Part of a small language model's weights: LayerNorm before each block.
MLP neurons of a small language model. Each row is named by its layer, matrix (up: input weights) and neuron, and shows model dimensions 544-639. Each number is 500 + 40 x the weight over its row's rms, rounded and kept within 0 to 999. Numbers have three digits each.
A block is one neuron, or neurons of one layer that tend to fire together. After each block is what it responds to, as a language model described it from the Wikipedia text at the highest values.

L2.up2:453577497512433492538469462539535520480429518555519537508453528465461471446583535538459447532539477559439489541479511496483452518463564518411537499541493414517476509470528517535496482546570493567505551418481498519483486569488515483489425457497525587528511549573489469540478584506531506555
L2.up1673:490533426482509495547424527486500552498468475541501530510524492471484532484477521564510526480525537460467440586488442456492507494540563540505488523476435524573456510551449494577486524460548484400511519466418487465591436545557531540528516476481438503540404434465499494568452553463506499524
L2.up1888:504488519474524541523531487495508465548470510503474530508499506433425518501507491588544476517468548435452482491545491474462529483437499439495465459490454420451449507424441473454494527499491495454468540467498486474583524545453585538566496479517525492544541485530586523544492458558568491482
L2.up2362:464528517480473514467516523513596538512475552479477520492560525545471443515469458501461557540502519493541486526464452558435473480526579521567510566499487459516526472503467496535569525560559474453523455524445483542494453494528461470580493481450456451429477521459517462468522433519482455522
Responds to: Foreign-script name pieces. Mid-word pieces of non-Latin names glossed in parentheses (Japanese 鈴木, Greek, Cyrillic), plus closing quotes after quoted terms like "hard soda".

L4.up875:569575487496469483498509513466532539481505466500550537529506527462445527452562467515482545536455463466477547537490461474524503515523460417469491477471455486454475480521522522452472472482446477490495482491498533478527470461504537515498498567449485434473525506542421544572499521507620506506
L4.up2167:516529553536499500506484530513560572566490519572465471534407576499451490446419526473451494473542423563493520449452525468493513545587477495442529503422444558490486475446452564512483470453505530510469463451500437517540462418467450569460508445463501470518494485476443499491516516481508443458
Responds to: Surname final pieces. Final word-piece of a person's multi-token surname, often Slavic, Finnish or Romanian, in tables and lists, such as Semen-ov, Mukhiddin-ova, Tep-per.

L5.up215:487551496502461576532542457523529478517508550460522510472474582548455481484497430497563501457432422507550529569530543459406471548476540538512547576534461463500506533547508463456544493401552543513511531475472508482550460504513508489508571515492560484549513488422445538508519528483510434468
L5.up256:560595504502452529507466529416527487487430492449477502507556511458415477494567543463486487527586507488511602464492558517463431447546494469478476507452478554594560437530542476498473467497523491417502492457469551446472403427507492480547476478484444509481477509427551493514422532493511485547
L5.up273:495458414498464526534510579534522524473502465469580457420452477391458434533483466533538513560532533438529531539581518458474468499500490461440496438455489516480429429479468559528439461503496505510530505419509498581496507510451422434434500499436478496433478513473529518529594384478439415501
L5.up678:490468537473520497551529517444503541556444515437491465471513428544492615512557499530521523437547429507481485496499588451530456504442529477507496477533505525522524420532469518525438520429500531477538483486521520453422486524427545451553516519544431500460532518419470448564565467531468443538
L5.up697:506518540498507447513564439540511479521438568529459459429495502489459526511481534565437501531480531464467467506558543522467485509566420412485461504465486519506454565530546506478481521471504505515489426457476479509555428533468471510512519488576463501489518481601480560516520480531428465456
L5.up1461:459571471451501514572461462478526432542528545485479491430456486487503467511450482557453437495472496551495484538526450446553512530475531543516534490492511440534537495571507564525487633499473524495489495450461483495574562462456463471515501565488510472493574513509478496516573470554509574516
L5.up1877:455442532461505536508526475476495470573452500486446453472501509547529540455543471533480552479403491504505494509530537472431504490445536489523467465528522389509469531532464441482486493494471512520452550533428494518554531534505549512506464552442480476547560457465435498504529515483520461537
L5.up2100:522493520552477472470547504486543544525437465446485476496430497464527529446523507548518518505485463511542493577492483466449524508542562409453526520491447515453479518518495560440570491455463492491537519548465502454468523504555513525537477501487474484518537446532417497469546521498561453559
Responds to: Foreign surname endings. Final word pieces of non-English surnames, mostly Slavic and Eastern European, such as -ov, -ski, -ić, -ova, -escu, often in name lists or tables.

L5.up734:469485502553536472513524513565569473532549463516456517487494486498487543553524531466422453440510543511465522500496501447453509544494513526481492514475479478485570468513420476509456554553500524460483476467477469502608618547524411506448460533548490502513433528577500429553422493447470447433
L5.up745:433416491524479439535575535473445518479518536491513445435534492571462488592593540490485488460445429451520557518551525527487437477511513532432517508507528486419548464567473487521504494480520434528519431546499561442471573484437570501469585463468497466495505523471555527480495477442482459558
L5.up891:459482564624544521419541471503495447488473515514504442478461530532464500500552507521485543454531444484526466500504505539416504516452490497477481552436458484468471422483543460479496476548487464408408492459476532432529549542470523509496550500446477551482551489506517550504526477450502438517
L5.up1120:522465548591421466476432475471524501480529531499481462443470430502531526472500470476461514481500519432435504478490596460495442493494511448520447516469537428479481469532547516464513475550539494515478507487447474474551514558479579498479478541491533494524491501545464476461528535466493454553
L5.up1254:507429507522474448472536447451451479470500450487524509454473514590419450466485547540529408487492477446475466464487449496516500490496576527476508471497515503489551457460566499476538509552527494469467455556524486496485476501500522504546465478521475511521519517523512504475536526495494482481
L5.up2277:518469498507548506470540525483500515484512444497510495527540517540517516444522422441398493496534380486557560514495548479513463492491523458514526504471474473478464483467449492513450502535512515410470541536412542555498571483539525447523539503610520518489454478531532479556465557484524485484
L5.up2483:544483365494513534499466492496512521565516554503463431462532587460448525481583516479514507461457447547518462508539495440479493500556428487535525490461424532505511488531515502511488543535505521501488442520451565439472538575540544512483494531605507464469494413529567455515547454486537404514
L5.up2650:490498455500446486499584501398468509491458461509515486453511564486462521483578537394467498532495493505555508602444459451530494505525468466518546492481502454484471465505501471495499423519470476465399471498490539501557485577474548520501472470534460498539472490520463492475499450445546543490
Responds to: Medical conditions and education. Tokens inside descriptions of illness, injury or treatment (knee injury, died of prostate cancer, suffered from), and, more weakly, inside education passages (graduated from, studied at, alma mater).

L5.up767:512473501429559512489523491547500490457454537590493498527520465483469510498464447471546468505550537423451492492424486482468536482492571504476442496546515525485464511508495459507496493560414546487541519514508552448464496436516485496451492476517506562507478565476479497434434490512456466499
L5.up882:449526539495438430528545565482448481469434440542542574472449504472468489523468520491526561463489574563469507517525552485472560481420598475560473599484551480466523508472478528491514534442467488538520451504550487549524509491479526491436460548493523525452437478456604523620515533478483475522
L5.up979:588510477491491535504469493483493564477521364559449495573500474515471478497476516530539467518515565411501471509453473482470531475539586510501535447483504457450489447606399482499453456449485462499631468487502419485560555477551519420475499482537490531485479419499486479471536467491510469539
L5.up1182:542503456517486535582467500495461504494523526557491534447524528499570457503502448447453470489441483521513458513546477417480483551487529489531546482472555506535472500532459551447519508554506487483551470534468551474430461522479440451445506517436491472475469510507518452511381551459498501458
L5.up1235:439495480526525500468478483505471513338463547493408518488406436508507553537515511565543620541533475481424485497499554465492476522538413535513493506498563516579489504453438497532483457444544552521434563442431544476423469471479505464499513513452529504503560530481571454499491535511513461448
L5.up1684:457496489468469589592532503413470424463502579431500481555480463530463479507532524570547515475458490469488486521442509461496583498473459467443448484521486537528388529484473526496487484507445461504475502445479482508482411523550531585499533441452526514418479489528471389486492491499497521509
L5.up2112:457519536513484453552471567463499540476463548507534510458557488519542479519498483599524483545530477489555506493519483495522525458518446521456525510470504494482504472480570557493453401480474505482526528542516487519446389439479493537479499492503508491516408521610479436566447480440513530490
L5.up2190:456449503548494404564499512444507560548562488475485471472515404529494549372480519548458560531459508457548477526518487445506497423507525557476475512445499468473441473478516479457454473517517500437535500487462544489409481498563500559546514462506471509495453494552522454560461488501517469507
Responds to: Name-start tokens. First token of a multi-word proper name, usually a person's first name or a band's leading "The", in lists and tables: Jim, Angela, The (Rolling Stones); it also fires weakly on other word-initial pieces.

L4.up530:455587502549509494492508507495526442507474539524483524405570537488520494508559603473468525456488548496470460454506511444502492518501527494498482465428487404480574522535468468438482498550473434503465399475503527473561490487526462445487506520428545455516541528462487479517533525569532465489
L4.up1491:484528497540450496542484460492520501492515532536495499406519565495578518449429526455495487549554481473523493561502486456535591523438466498535518512481435522540453450537501503532523531504465432569490450472529566448554522524536431528511563592493498473478544455430515437402575510479515517549
Responds to: Name comes next. The token just before a proper name is given, such as an appositive comma, a role noun, or a copula: "album, True Blue", "poet Abdul", "was Valentin".

L5.up112:427489508439459481533444566490530588485534485538494466493440570489504467476483486540495469518503528498501525578490531432500538479540491520478550468535533435451448521516439456509470543501537589510420486443483493500465544517459539429571485540508524563514498555529488568533522539582482479561
L5.up321:434512511519469498484507505479472536498561438451575424462557534538497515441543525457497478464476479479508374471495458561436476443499468491532523463384481515531501474501416428443478565511557524419463537495519429556513563535521523514549475481511487583521517578535483469481496559503512536508
L5.up1570:454561525531536507437441453433455495534510480447534480449494519497520518461561486430467542562427529473537473477546526434474529513504445544529501525526449530497544487438471471431513537500520454436479561485540488535440530531492460519526523565443536511490500537452530438469572491497493458545
L5.up1964:482505509463532505539496545473482421516572524458535432525468453510519495510525479489506473474479523541514510535533499500448513401495404598487478465471526527531543470519507481447498528529570489426444471487569417482509516512452507446505544514490530501544489452497542490459495570501556452498
L5.up2040:508478500551513460464546591527441514521561574503445507431450543484461481536473507460521566555476464538490527529514465550437466431514509551454526506481445496431491431514484489535411477458471518463525452453558512503460495466484533458547501452515493515532466537533564550445537582549510451513
L5.up2114:404482498505490464534507538464421482498549464505500444539457439480515480480561494561502505468535499498449486529440493547461498492451410492461495420480459487506552480517502554384539531507515521519504439510546474538468475431508481501508480544500504526546517574449454520442523542485488448447
L5.up2485:412513553523529483434498518416472473473470542508506508530506474432485469519516502446476522491562560512483447512530571488519485526492455492488521505455465477511538508451565495432529489517502526485505477490470516522536529497494480453463529588524458445495501489447444452446542499520581524499
L5.up2552:469573456499498512522490455479478517522506490477556510443520468518504482548475489532529498420486423557466504496470495591517509568474490507535476509445491614424436446463522527455503549493578429440543573495531456485436519500513457466561414508481535493476544435549428461451524505558469492561
Responds to: End of subject phrase. The last token of a sentence's subject noun phrase, just before its main verb, often ending a compound or modifier, as in girl, Fontaine, play.

L2.up162:568536502486483456491531445467515551523511508491443531503513539456579451520507467547515597508525480499466456491478596477483451522500486548489521438524476446456474501525498526473497544481451541474450464406475502508479563466530534511472495440496477433522545457488469549429567448512502469475
L2.up1014:516519489505508494543554512558409470479468493470527573528473486517505517545546518409540550524509540502532494489479497521437477595587512472540500480511498566497518495492522509499464530521531518487563446435488496481512556446495496505523529500549525445465464449463451479521565457523459483511
L2.up1474:543495504530482512409471471481457556479486479497455443498485523448481494563500436512461533488536503519452574533496554525502470487533540503464515542569586445531519417508535514512494548468568475495470504490453480529611521437472492500475473471533458518452453456521472545503532477535567440473
L2.up1897:464534389482509522448508432466481524470534480516460549586453478495452487571450503486526595490521613559481434412510547486520458448514547521488571510514508500469544453563539530526445470479578554471474462445487426447527486447498529471468507509501433519456527517465473440439576499540533490528
Responds to: Subject head end. Last token of a sentence's subject noun phrase, often a name's final word piece, just before its verb: Stark·er escaped, two junior officers were, PrRP·R is.

L2.up419:540508524494518493495487460512431520480488563543454479568504513476520506508455527433485446532452443445514492490494516561475532446491436579499499493495480487489445473432469574548544494490465503494526468487536522427501525444531514562511502510492451524533495437420478472541536489485514515403
L2.up1434:487480455439556577563485518508536480489525491445450461458481512527500534451577404593486498469548471484561510462507495581431421509503502577463506489538446498509474518461467533571491508501552520494520500558533471526416443534516505563510525429463466482577417493517526475472536455503509504600
L2.up1546:515434463499575503471518519500490472473478491529457512513389462528477548483553601498570498480466423582523554507509466524574497506497517499503535585460547474494487523506565487547485418481471483528500477515510484448558481485522441483483519522464471598481472540514509488590497531527459541492
L2.up2223:477558450553486573541492528476503468449545566400493480484443494516521528533529553522500481516517533498475463548475559445539506473520484565491466430497498506452525516506529504504544462493562520500497470472516568469490406462491520517494490434457470518570424486450550478429506509514541483512
Responds to: Entertainment/sports role nouns. Generic category or role nouns that close a descriptor in music, film, TV and sports text (club, team, show, singer, producer, track); also en dashes in year ranges and hyphens.

L2.up212:469453479463492534471420518524481507525489449426482496469490441521546483494501475507522494490455496526427523540489440558412489456507520488486493560403492491481537487520509573446478447511568450586569454485457486518495493535452496479516414545523495446575528620506450455566579480486474465530
L2.up496:509495474469460555510432489486517500474438452485515479472513534438417510510526470443508550476504580509422466501462559570448556413503558527547501443484463456535499480517455537521519497544559486530462539377465450475456527453474502429515572517485469489540416473507522461558452484498425466535
L2.up1159:453504566513494448505507491599500463533452425457543411516548474478467446419515496500544515509481545451479546587498503572411479542519566468509487494480526490518629491476500515482531442484565526460461521530514513507478488521539500510452527494459474553448511537525535523476588567536542499535
L2.up2544:493483514441525519438521503547487533510428436416519467440493492523503551513417460480485498455468566531477431475513471591467547527505522455463500541476555537489579466549532524463478483528467472560539515396504526509531526472485460477433449458521424517476556527520542516595561517491466528502
Responds to: Inside parenthetical values. Tokens inside an open parenthesis just before it closes, mostly decimal digits of converted measurements or wind readings in tables (2.'6' in, +1.'8' m/s), also punctuation or words in parenthetical translations and notes.

L4.up992:400443501468501472546560521463520540605534503487493412504460455536471515521487489486510458514488494480485448453470565505503407530560518541520524481469484459512429507500483401472472548423505510458445501403486520578568564537456445475550451535466560488558532501567500441434521564535551509529
L4.up1595:458432506472496416552538538435510510504548453575467502511409485483437507536453504465541522580500549522472423510478495541521457561530507542502496400486521516526455534476552490434495454482524598591515438450489466523510466482531424502491512564495440501496576460575578529477512463563475501498
Responds to: Name-completing tokens. Final token or word piece completing a proper name or noun phrase, usually in running prose before a verb or comma, e.g. caesia, Irwin County, Curbishley.

L4.up925:494536493539400490509494512461503493507516509494498574481521499450564525533454533468526492481504577492479413511451506503427483526492467499433492548452476466481582473539548525567430483421523506459490576475538474519409513541494476533472516521506478524487543521512542481519523562443454507488
L4.up1937:457448443485470529500452431544560521404530511478465594478501470446504429575509515479461504578512531505526486504483576529533514495507471409495513534501454483499504422500535493525433465500531536484458506462515494490528520573501513452503496489572496500527512537463493499504581560470490413494
Responds to: Person first names. Given names of people (or their first piece) that open a full name in tables, lists, and credits, e.g. Mark, Roger, Diane.

L2.up1353:539473468521503493476460545476497484502478511489491453495564476507519598519577536476541498432493425476526476557462475499551529468504490577504565585457465534486555526521426505487514514463496473475531500565508501470483503520481526505487558456542526564502481462476492518492592471493493416466
L2.up1777:505556482562542472513518496522472501437480500522533501451607531519430548536522495401473505483474475487474518527476480484510500515503461591498517465481481413505480521587456530494521561506554522503492502540519573568417450512491506502415575552507493458519506579531452487442546424532448507503
L2.up2618:519552490529471495502368466479496502488469501545439459492461555466500524497563531499444522502528483548449423559493499437531564484372522477528516549479540554536515505513473567484481458514486525446463493480442527516514466458533533474470433496493546466440538564521444510485484456430569527554
L2.up2640:450500552517450486480483585529485453490510504477510506417488451557566473512500479439484515510455426439540538537424560433491561496503459498476543543516514408508531441540498556526497478495594448493548469533511464519525484455544435536405425484500479457483444468499493576557509504451544441504
Responds to: Biomedical receptor terms. Content words in scientific, especially biochemical, prose, strongest on receptor after a molecule name (glutamate receptors, hormone receptor), plus serotonin, porphyria, reactions; weakly scattered elsewhere.

L2.up42:450513468494473434555525475500497405448526491473491511373548469523552457574496464545579603534484531525509496476438522544563464565525546527458472553574516587476495471517480497526493455518484505476529419544545500520490462505478531521520491476528472501491461454478504493530538500517517449435
L2.up67:476555513449537521498468507580494528468541508489504515464507415540532572539432523392449480435475544467471524393525508495477419554446514520404484518460505498535564531532517517510522470467415518463538520550483456476536514503503560553479509552580521485442542487487496581546445428515518437497
L2.up270:538592496453515518467493458495466496471492506530514547489528531518488473553484546501480542442536559484494575522481462483513462560574503589487579602451437523425478500549533476497493436503452512541571491512559429477538500469519524565533512554339459567455567604518455526506441500485523521531
L2.up2342:478478465483527528593516486445509449462497538490521509468530442448494540494499508559504528520508529526413453521453459546542524551424515512485574472492496511491482446456445535511522534518473522496513528522525487506464540456469467488479555454522513497625467495475497465517441504495544483506
Responds to: Person first names. First names opening a full personal name, mostly after table pipes, dashes, colons or by/of, e.g. John, Robert, Charles.

L4.up884:516551508503513501493516547519528439467427454530474493455493549518484532508524463445531580483521521455518563499529511530541520524554499460476492487450503506495474559463521485518488520478554558514516517490486514466450586497577512476468462472501532552542490438505456573535512458442518543509
L4.up2504:517606441546512556459503473480464427442503514487564452490488456505518530513470488494503482454541543497509496517545525487507523498537477469523523479500489473505416526501530579541404461472542547455494463540465506560516514510584548491470387495529555520447514441545523499485542476450537525512
Responds to: Attributed source or authority. Tokens naming or leading up to an agent or source credited with an action or statement, such as government, Court, Commission, Scholars, et al.

L2.up843:507433528484510549496515491529494484562500443523495513501483492451385527532512494492593521560459506534498518514483524529563514576474501414499479484431447467483540494505505508525392505556495499502487538521522545493538411489455502506431549567521449472452515435483499495428518473489523528473
L2.up1363:596417488531494515579444525442545497405491461428477476480496491499460426545476421488557521478464527528462504434572571494570456473529501477504520573471489480469449480490517496454449555566473467487506503477431449499518488502494491507600485497503520474522454496558540568505514521458527505484
L2.up1944:456541524463461498404484504543454475542478462501508553508532522495536430499505409532528522474517530527510519439502483507473422500574490517582535473397504522569539512528495591499467394440555479472554496550446461487563512516482449564506474459486509490446484522499447553529413529448433486462
L2.up2290:451521480490411499535547498488519559601404502531459486523509433524465507545521482436492446431548555505460557509475479543533449557496517422523514450495469491535530510499445574487461549494513546494464562553483498483487528567473486523471473571506484497480488529425479484479458450495478484436
Responds to: Separators after table numbers. Column separators (|, ;) and punctuation (., %, +, °) right after a number in statistics tables, e.g. 4 | 0, 3;, 1.1%.

L4.up1012:482505479492478585485493445390473475496468555476453489512577576440480547534525601491509514444469480511476499554475522456531541555501456467503552507459418500492451485505512526501556494526505472537469496513471511505507549480487535536469524435545525525488495470500577522521506456453488514516
L4.up2598:500463485571487556456495513514488501522470578504472448491565536513520457513541526568503527428503464480547536517415555469484430493465505501508505564481534433489535449516543447519481542487539529511538485524497527442524499474482552521468563515556457553443510580566538511498477490481474508430
Responds to: Medical term fragments. Word-piece fragments and prepositions in medical and scientific terms, e.g. phen(otype), diarrhoe(a), died of, suffered from; also fragments of foreign titles and table cells.

L4.up2022:596500520524493504472532494482510459522440533497485482519504536485505529547439512524488519531424509456547534530493503476533453431503517499445560473466457466509463547448529443496436579463533487478493496485452385480576479452470534545486498504502466496488510521499469545575469471466483544524
L4.up2681:513475490515522518494521510521519496529506525482471488531513489466500520510449573529494546477502526546492486498479520569459469467523529574510597538499457478511469512438458469515467528488544526457540470492498483523518500502493527483496524540533509472506468537547496499521484502475512534520
Responds to: List-item continuation. The ends of middle items in comma-separated lists, often the comma itself or the last word piece, such as 1995, clothing, jazz.

L4.up591:522532549545434439406544481515505519464443519531491433457441588538470559566499472497505554534569589463479469537511463491447561461526504497505567518508522461495448510477514594543437476540556482517504481452446486475436504466520541524466484531485493542576466522462454527540542473492522542550
L4.up615:535526524544488527486511542473546469506527455550486526555501563555555546530461484520459517494496488496494501542429511540462430521558498502481586501538514439497502541562489567424477498441503500436524326499465491504523583511530527536502489559483489424448469521441508577609540499506502443443
Responds to: Separators mid-number or mid-predicate. Commas and periods inside numbers (5,060; 25,000; 6.3), plus commas, semicolons, "and" or adverbs continuing a descriptive predicate (was dirty, ; was known to be a bigot,).

L5.up295:500616491519554535533537553544541484492418472456474464558386568570468484556498446447426449479529520486572495537490517492474577497502526442536462525439587494440488485530492543526530528561535499458493510510428491520510556427611523635477511435511483471518534442459491491521516418554520407468
L5.up367:586497499492473500545413546477486533559501509589541492476531497498524562510453544512529510473425519584434438610551435539427528470462554461454475453486494510536489516353494469462476536454475534482511488539476508463505435559449464576513528509526514512481514488539552477530507544518516532513
L5.up809:414526470449454430547520505454470506427452521454486500507502472577511454577497486484533508516545500531430485553531469525475509559453533497534417496564517439535472508459468458484509502525498523498447540506490453504478520559453470461450557489456462504527578459528503508497548481536519507562
L5.up974:488492499504516519534500482461489469472439453516521495462488530568426489537533513494529508484480507428589486552515491597543519513465471430587490480472560454546500489459464539494446528586553506460486541488488553576536587485554544518484459382524476485578538535482463475498531502530564467495
L5.up1951:403433500499491538463450507515515489429477523449466561485457541550484584466465485644431421489501540543380492467389421540511509471483509473463567526488477465485498502454520455571516503506433532468439495466430488445517543512535501550515482538555385509496584517479480491381500540515510486464
L5.up2155:519569474456508522495469549533466523450513459539491543497528446563522497498446507510539496446530515523500502496464438525523466418471421417510557439508521441517538432469466453569572430453480484463510515485499459504463572525476485481525499480496486481447506446497518495466530480532543489468
L5.up2405:469487534551591504474429525510572502546476483404488443511497437520434519526494482532512530473450514485463527547525498539497473501501551516545511523522467528516536513494406532445471529510507499487602440476459538435506471529557510447536505490465525558612493511489507503468529523531522502503
L5.up2435:518489499473480438508510523473473483483381494478456646531499472536513479512531497482444489434488485558494500583501428502435441492518494511551576520493520479514458526475577511493477524553478473365570441518513467480492500463521524480508449518475511552501459503488524522448515510521464571475
Responds to: Review source attributions. Last token of a publication or source name just before a verdict verb in reception sections, e.g. Vulture, Game Informer, GameSpot; more weakly, citation years and title commas.

L5.up151:454525598495505489516516376505473485520475561457524500563549466480493516474569449517533539532477497495536574511544420545466506566456506475503567501495536503449451454491452540480528482532508512560432514463468443567456482470495477490478530445450494518475524473493435494515420475518511513515
L5.up1765:455464459458462565477519514461432467509518559520454527484429541492562537502520560530579491597503498593440519486424507516488464508527517491495573519489468457516475546440560525521517548453494489459422377536502528504496484500474529507583535474526544508510472481446438496537509549460509498512
L5.up1798:498489527496481556538457466484515480529461531476480527500479423543503509517429524436591471507493573506482529496476433534521457524523477547474502552475466551482505478515510466452522485470534454445495518540550510488506456513504482543452574545486565515485500550494494439489457461500503535517
L5.up1969:541533496455526550408562464507513479425582467580469546475476554549525480544497509512545499471486454427492433453473490494441513576509567516494508469489564537471473420487529512486401455461530458546476485520489481555600541494519537437410469464490440479548535540518508498529444497581532504516
L5.up2024:524444426430529563515497461512529485479504479559489484568450508531471518583536491447528527478487505445471572495474546514545408509518429477485493480478489445512508489515419458493510534498579498487479486496539473536456473545529493535502470531542454416455461507425533531482542517460496500500
L5.up2247:464540640429499481507501448579534465512507468563528554555468487497517471502500489426548526476510513519559554458455486550552543512515490597527504495505556499582492455530431519448463470431557456545460506496479540487475548527468525489547534540469508465501509538528455476475620467526514542494
L5.up2325:464466446498453429557543498576438509537515557532539586562434419500508478534505483459470436519478486513475524529493501512562459572504492531478387498566532521490456502479466601444500491513543483407480478476539459453524502512476475548497483497480481458526431456524459423575456540478445462457
L5.up2365:513558484400531512471506482542493529509510499497469484588444470525534478521495456571502549489512547510488506514452541588513495422495525486492532464596526551479517479505461554447520473545489506432513468466475545676518554465462472637507478503467492501502512559455533597547462506466506470505
Responds to: Decimal point in numbers. Decimal points (and some commas) between digits in statistics, tables, percentages and measurements, e.g. 16.3%, 22.5 knots, 12.7.

L5.up924:459541560507505524443492566470516451509489576452494443501558507517459501522486456465521455538475510530482513496527493467472474509521593550489418542455472455498522429504529535519493480442485517502502467480475540466503492458483473483568566527490410457502543576521466509522437508498484527468
L5.up1077:434503472460507536554566546525465433504524559533480523475492435503480527486498537476483497468523547491529441491446489509493454479531508507473484532448485486572482532512517560509522466447497520517596437478491497464451461502445503501576490537513564502546521446531496412469503552453484484502
L5.up1160:503591510488495541506457462456528455520496522497497465421440585587504538559443476529486541485480482528524511517558398533461444473504478485506489493490512412446503519431436602557560551490550514539499454526506530496555451521565505565529452545627552491467575571470482497515523447527613430573
L5.up1176:455545442477478516540516557489527487494483587561558456466529446503451562536454483520497464527519479455463460517534482470403538424486544489460515504565531442461485527461511534519463521479456544465550501490585507532450513504544543473527553549418554451498507521505507594459556546505507549538
L5.up1269:505512525483480479465459480475502457518489474526489509482455579521508476519536522516485521504495529521558495585504538463510466474495479543507462512483465483548505491374424501499546589545551534530561484527470536444517531502522520516561509548612529510557482539482443500462499420500529511531
L5.up1351:502509504505429458495457542547556463503572507491499497491634527443462549482546432537467527492555482518462503479518491504544483498479501494508463481482450505517549501483520534598510570451498498531537516501544460491538412502455484487462468506520571480424488609519474554463430534453523467488
L5.up1966:441566503481513447440505557353496527551500529522463463437538435471496459495494531502514437515476499533474479561514527562502468499490504531453528477502519498528467445496467548522549517495489531470464458463590461502519511508526543498508472547479497439524375496477478497511475534488494561456
L5.up2136:489505486548425493500473535470450485538515621471571548430536469452534464550477522492500447458493540548549503508493520480510534497430542557538500588508506520516517530427427535477468449482515534444504470462473475478490485499511525487527491526517535444503509562439563476491506588477530515569
Responds to: Passive participles after copula. Past participles right after is/was/are in descriptive passives, especially location and agent phrases: is crossed by, was designed to, is located at. Weaker on spatial words like western, just, almost.

L4.up1084:480481475585467439546524485500421487495555557566546540494517455551540586536503472519535425470569516498513582548538479520507485600498490499500393519485496483530481493475459490465495519490576519472501477491464509459570497577511444526520500552438539404481444444496481518526469527578453555411
L4.up1258:489596567617492538528510540362436426552575600554510517521527521551505513510462498428552505542532536496492572493501505481495480532520492493455508641480479470496452498544471507495528535483455499488545488491444542392474504539483488530533510582446505491494341505489533458542517521533488501463
Responds to: Postmodifying participles and adjectives. Past participles and adjectives that start a modifying or predicate phrase and expect a following preposition, such as taken from, enrolled in, popular in, such as.

L2.up36:460519453493441532533497525474498500498479540452509563529534471579527512504582575548588489465523509506463487472442406485521366557499431502539543553468432565575574548448492509539533573502538545479467419503465555571455494456516500484453485509476585496447429518510507463586499481465519544507
L2.up344:542492498532528553501429456473579485494530470459509496479466520521494512498521464489495448495522575503558521484500447485474484497461478481546459487496483473542570540504501548524598539493538559483535510493459526464547513485480501591489410478527524465540472557553462484531537507492519484494
L2.up1679:517461549514554452508496580530462471515460474450461504438442560496517551555497504583520519443506508503489558397477443469472483492458466501571494445508479474458519571523432487512529544502545459528513461544536493443471529464511575573482494504521522584498503557482522521497456435444638472532
L2.up2654:470529522505428542409443568589491537468433527517464499531504561475507506488555488558480450510542507495471486445419459440512529491432452444530509539473546553482495532443434517553453554605463559561494458565468506437425519513519558522458482494529580567505554517515493505488553440526519491498
Responds to: Physical location descriptors. Words describing physical place, terrain or structure in geographic and architectural descriptions, such as slopes, river, above sea level, platform, ft, off.

L5.up257:471499455433534466554541453541539458421485501537535507517559516504528418429527512471506465500566483494516489491506469495486447436441562519479509501588480559556512490468541453512471493487513462428568454486459510461522496499551532499553411436515549503506562508521519497501503485508496467567
L5.up1168:482452548509483513609530529473519495458474460473415453497477510468498507461459453539521441526570543538494515485583493586550427462558493510534476498551517538456501489469487526500462420544565528515586466536537490531467528492502532474455521425533466462553472473504473477540457531516552512510
L5.up1466:514435565471495500534432466502578467431485573524516473451532558562489539558508572563504506489498547455474510493541437500513460519482461522550474472480517490518544514523414456481474489535504521517456478467592488497479600447484474468471499482391497528481506514482539517471487518521531405492
L5.up1468:494515494456480541535439496509598454533472519504507464458428544501433510536502480478504470497530494517548525413477462502439502454482471484462501491379544521502499522515489477485484539522506494507506461407526458416511542507491519555532481536471498514511458554497503572523543552536407618495
L5.up1536:519524521525480524484446529515527500466545473491505478433464490507464518484440501445537479505522526511497509513446488494488485467579485494499552570514496502555610496505444524441501528419524527479519437480512513470474540540436564483434520536518534542550483541478505481508513591483484453537
L5.up2116:451498578484515499536426532509566504488499462433481477508489466535517546452514502505558456496474535540528462467508453535485525474475477548453491415495532593500560482491450487482421516483584545509550438438559504519549501496471466504489553449549487526535473496494494459541517605544513534473
L5.up2568:442458547505515527578534488473520477448532498472449465506524505527543568496457489499551466469449565528500471554572485499523451462470491460536526423535499530586531559579457482437498432529496517465457487474535522526527486499459502446490509495554528465493469477536445492534557484475537467469
L5.up2658:521445580478410444540417492521516535446555473481519437440458534510471483468483479526534509490547517482523493533495500517498530421570545470524518412507527563570478523497448510495498524476512590543554485419550477505503628480441460543447431523503508506537488390538490541491478480509529473470
Responds to: Closing parenthetical items. Last token inside a parenthetical or list item just before the closing bracket or comma, often years, numbers or codes, e.g. (1994), (b. 1962), (CA).

L5.up18:503547473479434483515486500514488517443420533487485473473506516462514476513514540500427538497494514468609486507402525548456433499508537465572472497516555565540579552516546519572543444513551467511509556503498532473508503507455497454463569585532535537502549512526455490544512446494579477507
L5.up432:373544501522512505585497542519512487521461480469457500417528579550546516535528461516406580535522448508508462522496522513457532519498596504525454432438539501495545479574506520530489421526472575462560569487475562490504568548474500386493539533537461411471505457495538463573560582525567582458
L5.up1391:483555523511487557566472465463514500470572553498451462469492558445534554504507579485482533459499459438496501503478469423392472535449466491452519466439540454552543464562490523510551515455453432538488466478510495441543482530507522437518534548484523485539491525523476468494518498486591543543
L5.up1828:429447507451491453499536407419453494506507467480470505529484461448514512587484529520571449575489511462473445522503474478457405535526484500501458511466498473528489479542522527606500530518499631501466487501496461466466503506523470552425481599424570541449426522418393593530570474523463504478
L5.up2014:599427512474482487442480471502599494559519522477532481500485500447576498513509546485555571535574567422510479593510474505448487537503419440460475561540532423488585459423579538571507512479487478485493521447499476439457493409499516518474545530531473458482459486423473497493521491468519478538
L5.up2021:464546515510478543468457519427507495466486545520484495482525488473482488514506556478448497512450533508560494430427490479465593496481571463547488455500511563516538477511529498540463453488537485557536443426525504472535476489593517518529435555445506463526539447483486462542562513503575529493
L5.up2321:496476558443480478585499489499632558521488461485447458487549548445544525527533587441494514572558483481534557545489544536507504486475556477537391501547460435498518495574503534474528530523540466491461516545443488554527508482471523516494541535455496469545516452549486519499485573494529474519
L5.up2583:514554412493499480519558476518452506511406541503529539545541514497496489472513494534489518540495525488458582534477398450574503503512509457484546476520574478476460531494487436501503477518481439457506432540397437505449514545403555519487524485482457457520533547433423550493500520522497475508
Responds to: Before a work's title. The token right before a named title or proper name appears, such as titled, called, novel, a comma, or a table pipe before a film name.

L2.up119:451499487563520542439527573480516528500463480487482558479483521534403494474419480469457476545523536457503509511499520541508512510472535565459452426509488492509530473469427510487417517495477542481477494548534527455501456435518511526551508493508438469485532437430472481462518475499433491523
L2.up984:519547364523560487525447500519492534509508556522500533543523492522426499557502495463443457518499532529488515539540513515523503436629517551433547414471506522500486533478472488496504515504522531511508529444391451489546561426590505460487515490490466531557509493464441553487500529538471501535
L2.up1233:491522537534486526550515479514479480513519433523489543543483492518470451501433497501488481464485571510515553512446481542503466498520517557476524411472504490529535541475494509537500522502497500575501533505478511559527492448459474477416553507528457481518525573452509504555561520538431510520
L2.up1420:458529444559435530502464469473489460502601535536469505519476536521407532515529473424507485457516480478507488556526456476511571514523486506494521474506447500560513524636506512511531525508534523467532508480544469551470488514491488496473518490493507478521540442477532461447476514466626508480
Responds to: Attribution verbs after sources. Verbs attributing a statement or view to a named critic, outlet or scholar, such as wrote, stated, singled, rejected; also mid-name pieces and ID digits.